Weights of a small transformer language model.
Architecture: RMSNorm before each block, rotary positions, biases on query, key and value.
MLP neurons of a small language model. Each row is named by its layer, matrix (gate and up: input weights; down: output weights) and neuron, and shows model dimensions 128-383. Each number is 128 + 24 x the weight over its row's rms, rounded and kept within 0 to 255. Numbers have three digits each. A neuron's up and down rows have the sign that makes its largest values positive.
Before each neuron's rows, "fires on" lists the tokens most often at its 100 highest values on Wikipedia text that the model never trained on. A number after a token or word is its count.

fires on: " that" 22, "an" 10, "ak" 10, "i" 6, " election" 5
L2.gate1956:141131087076098123140081125154146125082121115135133098166123141161147131139127160124126116159145131127138102132175079146123157142165097176121140104098120185155125118100122114118092147140151159091106122140110137100076142151153127144156114144092130106120128105089122125084076139155142120143096092170119122109114160115090125124129136120135130106112086150112138117139112174122130144104141103128123089129109079136095157131110109124109124119134126145170141126155175158150161127140139088089129141147115155180119153152093218097166165120123087087127136145143120108126097175154145144147111113147136111149090117166166125138149082107125091155142105099151103154132119119144159122128110122136142084103166151108176114111083145139129143104089157110120116124097156112175089139172134156
L2.up1956:105097138102133129123106113123130137141158132138101114124125118117103078137105074159169126137098139158114112148095139102134133098148100096145118115103091110118151144080095127115119084138143136160139149090174113109128108098138145140109163140127154139085105142104160083128118162138110127136139097083159142122085175084144120108163127150158109139115135129156131128159138115105085162124124134154132132136110145162156176130128133089129117115151103115148163141135118145094130184064205175149161137093127120114105120119152087118098123084125140109107110116106114167114131087164156132101143131134096109151112118122097142131098146124102076144126140110124133119105135137182149131081157115138116145138123146140110134119134153157129144129163120132115131087148125125119151129105113175
L2.down1956:135127109166101098110112158135169103129127137127145111146113153133161142102153146083088138087134126073122151139171086174116101162120143146125162129150140123123127142138171141131120149111112129123111129189057135129127135135112119117094104106149114114125146115129096170119134108135139157121093144189089115117114088151103139149116135119110150121131127125094128116099111163143141061135114111117111121116190114089099117137110086162140154121115121119105207120116138140163120082200076086093143147124127128124166125135118143165122144163144123112106154132148121095155116179113102133126126109121140132127163139135147140133144104137121169122137140134143125141140130135063123113149113124108130127091140123133135130176137096102132112094099141139151133142111126143144096129114138073

fires on: "\n" 53, " she" 8, " he" 8, " He" 4
L7.gate2005:153140122149152146135133159115120140091112138123113142158151172144126069099104157101137096091135063126133166152062103131135113156137120101154095076143155093151114119162163159154129111107100143101136126161147135103139109125122093102133093109140141119118158171099099129138107077109163144083171113115130140166088122106126139110149132155138120135122109116124126142150178116141171141095070087165153151130146148142145137143109122131147105135118119097144150172150100100128142110139151088108138156086115167119163147115121109098086109134143120079109113174150196124136139129129179150105113113127149143138102143136179134104128112155114155051118065110139130107101122118168134149105142120155081134163113128097160132116098137113105163097155114154112122123148075099187130132107137140
L7.up2005:065127124123160143157189128122108128144099105112155109109124121128106103149086133145143133116102100150115138118133119115120146166084101094117130127179162127086100137111128143069144133133153131175137119076152168117083153151121110147085116157122136151118125163092132159127126130093107139114112123125088143126148154125129136146175162099137165173144143139136151104120129114149089065046120102113113161120136135134163143105141127108111151147160145123087138118156140096170115163103164142098136151149146142146150101133124148103125171147138144113131114130124062137090116115121126150174145131151106144146152134132121089153130146145127130126096146133077164111082146133128109073091168095086134083112114148147100138142123118132153088085114146114125162126096135143160144107092118098
L7.down2005:134158160150121109109113120118122108118085164111136137142069176127151153117147131146168121133137101175150153140131145155112153147127139105149102098161134124089111106123132143140125136153153101106133173131181124128131120111110128073134095123120124128141104145102104108139100149104127125172140115113139130174124092121088106134112118146114116124165103148126121157143165152177141108122145151077126151160108177107135150114118115098128150119161142129104129191127120104162111148116149084152144150117130114118136132130121111168117129146134149073147119119134142106082095101114121153114133137156155144140139140151116109127114169147172097156149113113161126136068114104133100125121167111103104165105107116093193109141142141114127162124143148170127111093091106093144110144145077160

fires on: " South" 27, "a" 14, "et" 13, "ings" 8, "4." 4, "ing" 4
L2.gate1676:116150119144156159095169122121131093133160118111150185127143143139141103130063113101097150114148109124107095138156119115132128157131124096068119132115161090141124149122087150128084113114133145099148081144146143144125118206133120097127157135132105158083084174129085108115133107101101125110168140142163136130150132150121116094070130154103190122138142144154106117090141116075050099130124113102121081150143106130109106088111132096136130127155132126124095153105122134121141128170136110111165151154142160113128092102156134136160103159096158107154140123153092106135110120132155138130120064158125145128143106110105137099101135141132105124158157159136113099126106105146113135150165122132102141110123095100129106133149147165119150131128122168130139128150117142084155140146135113
L2.up1676:144145100102125160085193107095099135127165135110175138126152183120133118111105133128133106136117118110121126173087154085097167125153121113078109160142141126131137151136104145162144150105120148110157157149181164149118125154116126136142107131116149185077162143137118081148154131146120154110139120134156133136142163088124085107074168161143140133146102125127104141139121139108075164115136100127125133156127124131096113132131128126100139144152143108189101136154160130123123092105152142095091089128122175121129158080150133120159152147131143103129133121147116137182067125138234105161127102182124085153108105124126141117161105161124131135103135142143141111137104089153150177156165111123124089097125126140134100087143145137132146155133095088119107159123134095055116164132122150
L2.down1676:138150119129117117158100138151104172144099162111107137142124142126124135150140118165134142150128137140116138141098160134090118081143117113116149125132110140156150126160114115128183140128108134145115159104147116082103112115126153152128126126101147136145189134109178137192162190140127153146135158151139075098151133074173128127153124111144094133131122102129124133166115054115173151136114127175129171160081172142087143133120162170113166141110106122127052127125126138130133105127139179117151123092128113145146157140121154149112152074110108130082138106132093162099152132132123146146142205160119088143116111132112118140090104101118127153121086118145162129151127175159122099146080132147090122100144135139138099143135146133129126173087120156113121152174138111115115136171121112

fires on: "i" 16, "ian" 15, "an" 9, "p" 8, "op" 6, "t" 4
L2.gate1742:114090110144169144110138087108132156079112175117093144126132101133115127113120122117147109126162121111129143118114105138116119103137076106148138145115103102156118101108095161132109121104100109083094071156127130114100135119128140123146114173124130154088186092130167118105148130153095115123176091150187126095140125133127130130126165106154132129161128122128140114142130115110173159151095116156118120088174115148135106123083123137121109167135176103161109159158156149101133099106119120173156132146155109095181159134098118107123103097158137113123134140147131107127109155135143121114170127148117101201090148141137138128135103129119167105151133123133103197072151138125146138134114129148105142128112155124156159137126122102148125129137149089150139096087150098145139107127121139
L2.up1742:143095135147103119144169134128119116146112144185120147122138133123121135085112056140100162120108090108104104091107132145126102152108158092178105109105118161153096114104120126156118136114147138142117156139137130183135104096135141127154120147132132119146162108141138147093154112109098161149176138128137145172134128141100083114153134127170107157171131138124108138139107123115132159141121104123073114108142129166095109144166134123131093143145098146152127124114149125101137170138162120098125126088109119110129140116110123093096126085102158131117077115158129155115150133168169143114142188134161091165145151143122118096107115149085129140128149156184096149087116122142139099127083111174147117102171163101122087154110076114119118143091101129132100096123178155107146128162135133
L2.down1742:137111141149146091117091167105092116175198091103104157130110114101146129148109085098116147119118088145131124073139139116112133149128174090124103107118178141142101109117142129129108152166111158153093110121113127128135116130124130133116147083119112138134117110102149112133125093112135126144162120125107124140121107130077132097108117138143127137143141117122121127130143111133126100153131124132100125151113104126086165156169101124120064156154127104193125112131138147099128151144128114108123100106125081096152109121118115120123130132127089117101121125141171129134103098115164133095149122176122117141154160109106095113139121182129136121141127153134138217128124181085108074102090127120119127093146157136115130145109101142070105119130149103096139129098189126124129165108136163

fires on: " He" 21, " $" 18, " She" 12, " dec" 10, "He" 10, " she" 6
L7.gate399:106144162143162130141125106111170143107118116115099115146145135094118097112113148152100118135132115135110143080130115165142132134135109147159083140175132128120164097113129111125124118157131086123183139103132152080106122127117056145151113099092126128141102145111133114133125132125127140120112087123149093128090123117115128105117125162191154115148146126139104097115139084128106095164097095151123134100185129082132109159143146103137116118107147116134143124143115157179103126159101078143139134144136115153109151136116148099113130141136072132159117129135108098095143067104120111074115146124100137131129142173130114124117115111140129148136134103114165172125116148130138126086163158124105165128082106193124148108153141099087138114065105177129147091156122125159152136160157121
L7.up399:147152120157120158165137121139077136162127147117107137142111118100100169104135132150166129170101095122132141135122121096114158148109137110111117116126165153086114098144135138105151119094108093113126122114162154170102142115120139132062108145110139138102148156111148127127104149161149138156109156130109120115164145148127157125130136109166119141133171154137182148123126125120117159126107124099121136097133146172122192128112119145135198155143096119103103082150116134146127108133121090118132170103096116157115120140083156096160111159088111100137177121130091117162089101144162135137117130121118141158164118121172142127119103120111159124080129126131100143178115141155109134108107098061174125135147146137100128131147122144110172169115104101136124147150162100089132108112134144
L7.down399:176147151116168125134121135161146138138125163126090119104111130153100155131100151142167127128118131118150103091156160105120139133147115147131144087157133151077143120149132116138108116110163148104119124166098146133130107091145107160088101129084127156152109140138106134116099148132140150097115128174134145155123174157140126145164118126196150140093191160105150138097140126168196151102106122077117145122129112139124102133116065110154144130109161124098128093105121131149130107144162118113161146155100119143128113102119087139136093098089129087119127137134105172119132109115113134128148133136098141144131104120113094132072139091152107143122131145211117147132112120119123111162131097084102136112125085181115105141127170112123142116121140157129114115119131105113128126122095155

fires on: "et" 23, "ant" 15, "ay" 11, "ing" 5, "ation" 4
L2.gate1439:127121120104114126090146147140105115126140126110155112122129169141105098134103139153136134128105161138118115109151156094148138163113163177136136140085136147130119181150121144108109149107142130133134127114123144166155114134139156116113130123189111133100123152118120152132149131144137163102123121138093111121103097128123112122189108127153130140110099175088061128076088101175131098084084133095142133175107138126125112146142145111111145086095154178091109095122130128145111121134135113129125120117076170099139127159134151123078159125126113108153144149102110106128129151154132140128142148109168129102147160126106132157144112163145113086148090142136135107113159168122075143126109102132105150117143163090078146107132162114139136116101126155129095128117107173133133170134155133
L2.up1439:178132122101112131115134144178093104110171116115151128124150153123125112117083154137132140161102140133129124148119159140160138164128169116111131141091155148113137154155127185131109174149131124106093102127112146119119149103123080106092122114119132166108156093072143132109106136163166133124125119117102085090126126156149084113132144108164124134143121137100117155133094145127103117185093118129103100127108102124122147137085130129112101120129160100131108134147131143086118168144114129072109129152111148087145152114128094103090133102142161124159135098129103119106096140162147146169127134140144162182143097130142174159157067146124113108187153110109113134088115164092128155123142122146158087085149180115115135132144148103128178140115109128113113103121099110143120133114149110
L2.down1439:110146155165131143163103076107124148135100127124144138133102102094123131127137095115142146071163096134132130142140099100126132142091076116140110123142118083141118088131177066133143102086120128162106138128162124146099102147133173161153123140074102113164122152163126103139147132126113148136108109117148127173167122112128153159124132153079131139115135119120144082184162153099153141086119129124111132124149150110107120104154134165153170132165103118161120116127149129153193088138117131138111153108147089178151105149123112125167097141123118139110134154138114133173153080128139127138159105105106159116125180113150138111115153092116135166120113165124124154141169093147128103132134097117120135134101118141144126140109128174082111146129130125142156172131185127155120119123102143

fires on: " as" 47, " |" 11, "-" 10, " The" 8, " A" 4, "k" 4
L7.gate894:139148132125096089104155122101140162180129141146147121204115140184139070144097144153099142133127132113132099120108153129175150130084119128123105135161108134095141124101103155105093087123132116103195115120113126116125155155104126168160153116136165119149110137089130144152119134135096158160112159115143100111115132127112102125122086138134127097115092105104111144122115127116097141168119148143120105114144121124115147156116108123095104134103125132096153093121122111152133171087128114137200151123070148049153084114127135140161140145114135159103128130123149116135103154157106161117141115150173155129148088124150164117179119133109094119169123156091093156120138134155099163148124151116114122104141092124099150112129164098192137108141120120116177151128113115144150153108135116
L7.up894:166137137122136125122119140120128080091119130138153132145140135118134129080109159106170128157100147128115141130114115086159111103148113127123130128119131106166199135136115138108112154139123114129091147155134161150109105102136139123086068105146084126094155156060087094142177122136106085154101113124113123120152106090074141096129136164128142089171141130127116150135129156139183139122114129156118142118125115185169171142108123122112169128161139125093118130144107150097135130148128089092113150137097112118163092133107127125099156113158140129137133130148086146155141153081174135130071135092117174070167153137138119128119149145167142179099095125101128189145153113117137126149087202129130161153110119136119164151162160097130134137108170172100108106131071132101138125128116167
L7.down894:140159154111163124149097090107129115109144162157143131160111114162122119144119106154109127137143119138149131098092122101118118134093101149129152116122126101120123154126168177108097137135142152105160116143121118125109137117165152120130114135131133114135165147131127099167129123130132095156096142153136151161169118118095104092119130132073148153124124138116147107137141131118151181121096121193135126131141135156146144133120131133080090125106087148117142106111158138151129180132127088107172124156119107092130074109143149149104142130127148089108158147092118092149113103114143095106126148111115128130143118136121130124147141162133142102124152145076078126092136109164118125077121159158120154104114136130103140145152158098156131092136164102146146142127113131157093144116183132

fires on: "\n" 21, " |" 19, "\"" 15, " –" 13, "-" 5, " —" 4
L7.gate433:144152121129097083096176096085141120124169151150120099101072131144137118113113152139115126087118068124106102158182135165124104098122135142130123135087101116100138140143166155129086160127122089118157161136110100136179123085088127108138128125145156138106132120141129138122183120102136122116133134127153098147111074111111184124110121088126150157127110116132120136105137151121088111142142088141157069132175141139141113149154129136139135162110122136117155114088087113145149127174118151116144129121130110123140077122178148162139093111140101156112108164131147108096173163124113162101107129162139152123195179113116124129152129117119106112127116157117132092113144167156156119170177140086138119127097103099134203108148117129180118129157126128115116134144146078121148129133106157
L7.up433:098108169108107117130098128093163106141142180090112152135169106095154157150132157155138156129107131100107143133121110107111137125103104095136111100102128110122111117093090118144057148075132110106121112142159175156086088132119155109134136149132119137094143151117140149149139100132104143102149166121129123146130132148141153147135063115120095108171116084158141148155124150124134141138102141154118159127119153145130125139107134100166099060163132144079122170179066154117161115132098170110112153122089123101132073117130143129129146159105143120122116094148139127113109130106084105137113107132106115087107128119067145155105113171108127100127144105130144142119108170115117163165141161143132145128120127129088123101165161146137138120081104138114173157081172148167143115158136110
L7.down433:113107162095090079111106109116173137131122203146154144165130081140159126142184139139101154136121114122091134146133101118101120112081091133146135111112093081118122139116118148149091128100146130145145123134125127154124117100130142121139116151146150104129136102119139145101144133149095146165107140099132113145127123170114164105114113094130131156157129111159127138143114129108111170102131117137131122126106147131175120132136167116115127168165111127086123166087089145114192111138095174097110128158120142102112055141156136132102137131104135112141081096130125129094166116120083089085095115125122133103140118119083114133112128192109116100104131137136127080112164114139139124143126140121106142133077109134126178119129122102157156116098104140129155143127151096102149091173150125